config.yaml
n_layer: 13
d_model: 448
n_head: 7
n_kv_head: 7
head_dim: 64
d_mlp: 1792
vocab_size: 2048
activation: "tanh_gelu"
norm: "layernorm"
norm_place: "pre"
norm_eps: 1e-05
positions: "learned"
qk_norm: false
attn_scale: 0.125
bias: "all"
tie_embeddings: true
parallel_block: false
init: "normal"
init_std_qkv: 0.0279
init_std_o: 0.00548
init_std_up: 0.0279
init_std_down: 0.00548
optimizer: "ademamix"
lr: 0.000154
beta1: 0.9
weight_decay: 0.61
lr_head: 0.00392
grad_clip: 0.5
warmup_steps: 441
schedule: "wsd"
decay_fraction: 0.595
decay_shape: "sqrt"
final_lr_fraction: 0.0
batch_tokens: 32768
seq_len: 2048
doc_mask: false
z_loss: 0.0001
train_tokens: 466000000
steps: 14222
dataset: "wikipedia_en"
MLP neurons of a small language model. Each row is named by its layer, matrix (down: output weights) and neuron, and shows model dimensions 0-148. Each number is 128 + 24 x the weight over its row's rms, rounded and kept within 0 to 255. Numbers have three digits each.
A block is one neuron, or neurons of one layer that tend to fire together. After each block is what it responds to, as a language model described it from the Wikipedia text at the highest values.

L6.down920:123113130145092075107125143121131125148158097154133126098160158130100118175140106118132122142127105123098112168125158166093103137131143128138117164158096105116046107113113091172129155152139161119168105114107133113158152146108142089148116089111145121094145146152112136128093197090115112157088134114131150135139146148141137089095122095112129144119139197130080130113089123125147160134121105150172126106132128118112156139163107129125172129152148110164
L6.down1528:119136063134107113098105161146110134130125173118153082123125144113129102113117104123117120144132100109154123128134177143096085138173134166142170099156189118109111127114138175142112135095129100120117121135094098119093108143132125120083111164118130117136126109156121129147117117176149154145095152106128166129077107096135152072123112121176118080153119146115085117127115155098089146115151075109119133111134127071165110130108172123114080142098133111134
L6.down1540:103123079154127113095127125130117109169132109110152096113099142174129065132168144164132122111122117111106172142160128121105101158155133152148126116089143137118160121128156131142082085112105128135122106116129092136117122121123113131126131085103171100135156127110093132102152106152126107121131133139068161112168114119073155118133110139141103176110140150124172128119138147149107152129162160165138123157133108161144109131122136176120145118115124104174
L6.down1740:137105154132125157105130149127092139125145177121142101131116126123138173173144153176125145136121205107092139137110112106163133099132145145151131131135166108128140118140163144158085121124111137133125109164127138141126103104083150105144168130100136144106131130142135104117099157081124143181127136109138126164115137089103115127111115176175134158125181145130149103101121127180123115131140142137132090169113122138139087096145130124153143156169117084133
Taxonomy list word fragments

L6.down68:110137135096118101148115137136097148099102143123083151133137096126087153161096127186140141152149122129119152141111150137122088173143108134118110134093123106101110116127117104143159107161131127163152129105119135155138153130150156137133130121143125156133151161163189135155170137116128126131120132144096131151170123140129097102099091147137148199125146143087163176116133121156133149073123151114129108135130177095131089155140090131105123095196126112152
L6.down213:116132123142101102154109082090134099149127152166151101095101109084101122122122123135132138151164096125128118150084125138123122113158097119157085114135083108129124146130103162141151108143117140153098149092145136142138117135128148133127106152120130136176126129118138147110141142163104174145120146092109123117122135130127107098104114134149115159108174082096161073138116133148118147118121155122139107138147152117104117173124138117132196143164136129114
L6.down947:125158089124144152155164150106161101120132100089131095114177153099141116139152122177147130115140136121151106153114159125125106087117149117128110133145093159129127085123139163141102152112143136125140111122149121129111119082178146121140140149098162132155095127104122115155139131108106127132121119129119151144163130137128106166130157134111110107127184123137127112111132147156138133148164169160156153146100099136117109170125146150094156113195141120140
L6.down1290:170124155142145153141133129082121138153112151085146173120124156130084071104168126162141124133083158118123149119093114151152156144150131124055172181136091150096103112148138152132108144127120147098160107180093162123134151160112125132151149153089107197114112076079128120139090146129136095146145109118149140084152145104112116091131100113133125174084163105144138131116135144118130153137152127083117086103162118119155133127169100114117090111171126129148
Word piece after -s split

L4.down37:109135162105130124126129163114109136107130117114154162143097149155115163163090118138116099128109146169109112069160156135110128187131137117123145078135143101142105165120106171138104093147135120164165144126171134094124109172168146117112178155115115119088141168126129122081108103101096129139096097124171148108165121084154096132146151124132089127155148099141150114119135100133083112159090142131144134119113149141107084134180147144116123126143150088146
L4.down238:132118173165151155139119054117109107170113093101124135168136147143070116103124144111148109165133096110104149136157116127160096121118167090121164132122135128156087140143140131151125132109074170110129152149175130135150155151145129093152126126120115144103079153148131114123152156108147172139115110090100178140139125097134131121128123121162100162124094147189142150122141110116075147157125125159106140187102151151072112138127069103123128174134133101094
L4.down394:162146133141118145107093128132142132115102114088136123106136150156137105152107128145124162140082148121098092108121138135105131164134096130113132169128119137158127097134143079096092136134151172149095118121169136130089130159149127116098118119100122129139123116151129139131180154132103112128111094142126126110157133106130117101098159139156154146154134104110136067119092097095158149170134116099154105097141069142125127152135151112110139096159127135120
L4.down934:140110149115121161112133117098133093110161118137140151110127159135127123124126119130143180113094146119141129099113172117105149151099124118141135164119148151095106147108076140091154116105105165128142083135065148107111146108148123120126145117147074131111125134103147172117101099099102190139150078144126111116116145130139141138125169098141155126155143129148099136123098119141121122143091179110162105094152097174130127139169130185167129133142145107080
L4.down1024:121144150140077127141120148145104103111139144092118145093108120148180097112129123138144125123148158131128119138168182122116161128098188130151088084124132151130160148128163130177107142146158124108109089099148100095158120117116100116144168104087126093124125132126186129126103132106080158183109115131129116135138107145090102100111115116140154140125075107129121154140143146152148147134119169136153124133129120098142115131144139201120138136089123150117
L4.down1228:107121084113159124140130163112111192116117143135128133118139148134155115140115123147100115104115102174164134121119165120107167187066132140133142113123158056109123078119126142141090049147140149137106090161100120085109148169143127106108144133128191147112141159108126098068105083114104083115102106119165108105126144100116118096128100110123108123142120116099104107144094112168139143153081135156125154114099102103120082114133128158125138093109123148136
L4.down1363:113141097151143105122096127156094133156107074109143150152170126147137073113119113122127124157115064151101154130130159146161071103115143127128138128087132118139138168129093149179093156134095165135112185117142125108150142137134138088136164133136135150152108086133110119134143131098147141144160097124086135155109137121115125116088146115139100170138131120141133158152189141114116180114116128152130129105108154119122086156147100181119129168140151155163
L4.down1556:092138131132105132092159131120100097175082125093129166111118117122131121136082113135139094094119187129139126151140120164133190120147138104117171173113088153105123141145099127096105138116125111166101153098115101104106164151137183094127149133141096146177124097139157103121152137134142171153122102159136107100125099146135132145130105141129104135106176127102143165126135124093114111121109159106128126104146149131083124139156129092149114148111159148165
Infobox value continuations

L7.down763:080157152174178109102083125142092106123137160165102146161131146121143119104121127129138141142083110079094113129184114118117101137126069160136163101072146149143127132082121159071136112147103130113124154121133113175107142154141098171090118128114102141146125155127184152119096102102129127120172116126146146175115135121115104149137144141137080143115061147142138146151145148152120115138116107142113125106131112148128172090111093100124093105137121138089
L7.down925:110181120117137141139108109164105166108139115097167105138147105128122099110147093159081108135153103101099159135160181149117121153126126103080091142105174144119108108115141109137166157123101115087144154139114090129116116139127139150137164124135158109119115082135114111145134105122120125122165113128143136117104110124130115157095128102137135126144103120178122135121125137121153176099111106137115130100099169143136112144140106105140109126077131142160
Section and field headings

L7.down951:174109094113173146131097151161121107115145163165124149128122116193130128137131161154151108150118138176133132150135164136165135102120133143106143122088113134124161123065100147150126177141130120115154119098139164105120149164139148108155096135119165134136142103131126107135140122083126076089173117067123122136099107122145093108098120145113131128125141147126157142161207105127123148096090124086075098155141118122103104134099178136134162139158176160159
L7.down1652:133187095115115115123139160132097110105081157109172077104099115144123099127151100130136089150116162154118107089128165182110119129129115178122148120093111146153135133110152113100140137136149129054105136159165146125130097116085158110094082120160147119101147100133135097124153087135095105108144118151102188115145104121122102122166142131078145132153128118151133131125140133112144150136204109157168135125156134107127124147116122095128132130110114132150
Second s in double-s

L4.down8:135110127166131118124140115171150118148142108146153064146135072125102140125144144153126112125113082095114145140106172110135143180135122114097119117136138164127108166153113169083089157115151075144119096091175150134154095158173096128054090077109115131127113154149131119115130102143108143119097127152123102121109085154152134142127114116121111135134129095174119136174145107139152130076153162127200123123183130120115142165165121140147095130144139078127
L4.down58:168157128089086158143120167139128151140159153102156141134137088119105137154141116161157114103116137105153145105082146097125137139118118122111157108152116098147160098123117085100142170108136109150131146117110120155138162138108115124133111187138137110094142091081102108145134119103140149072138134175123099117122140106123080110112114104139147098135168114127138144185129139139129139132086140132175128093147141119124133110140108127174181155113104101116
L4.down107:121164140111162118118099111114116135170105120141149149145175171135096099150105133134108144149137156112074171137105142106120097118155137119121137147125121142095155091110101178113139183145101124079154112112145118126108106138156116140093134139121135110144162129123134197129177100125158115134163135139131151139103122091146098104136079145167104132135144114091095132164151133158167135123116148119096119079130089165122157111136118130148111151079142118120
L4.down322:134121137197164119094165121146119093135110157127189121130142154130130146133164161115130122128098112122157093095094086127125082135110085173102155090137139134091122089121139136107094116179117111100160112147077160135104094190139132102126142114126126107156120101086126111137135117140143119119146127156138116124098135134132113108132101141159214156144149113118154196142153089107157161111181174112159150119131177105117131135125128118139106151156164137161
L4.down1098:090146140132118104150146126170126108138125097120133112126110137117118073161131139119089085151144110128153135159137111121205106108131123156140136076136117144134137118166101132155141136158113094059136109096153103122126145147103102129123118147120119131149132141110103164147094120150158165111128146090109094137127135124122146110142131129115120123121128163169108099124170140165130148067085118093113116137115129134143141122071109107128145151138153155103
L4.down1338:175123076137128139145153136119100150140118128162111148132159133112143108100145102135138167139104091173144138120143160114115115100128110133142138145143138101099126111114167133112122118101156095096116123119103193115111161140087146109127154159143178141091118140115103119075129126150146153099111123072115139133142101140101120090117141117147143130090146152110089126130103112142149183172159132127142106140107141164139129113119136130109124143128127164124
L4.down1355:102108119155096116128112128152119134118093137102154101116102156139141122113124122159108085133127158105083136127163168137060149118131143087150114123149087153133175144140128101105113109112146115121118169127131148138130129135102118146128099119112117118177103146124148130148156163136144142158098132167152107100158160144126137174159072123125121168108146099108157127171109119152103116143150121124147084090164138118104100138144091129134118124102145148099
L4.down1551:109115106137147144153135099157111091135136154134146134139151151175135094155119128126118174121116125131143128120107155161154137119127140134150127191123109095118134162153177155143136153151140148103142129129110130127144151198122124146131111141110128125118126155137142130153160080098135122107087088097117131131131130119105125107118122110122145174118130160126094107112130138118145133086139101111124141133145169115096138087117125110153161132145089096080
Mid-word completion pieces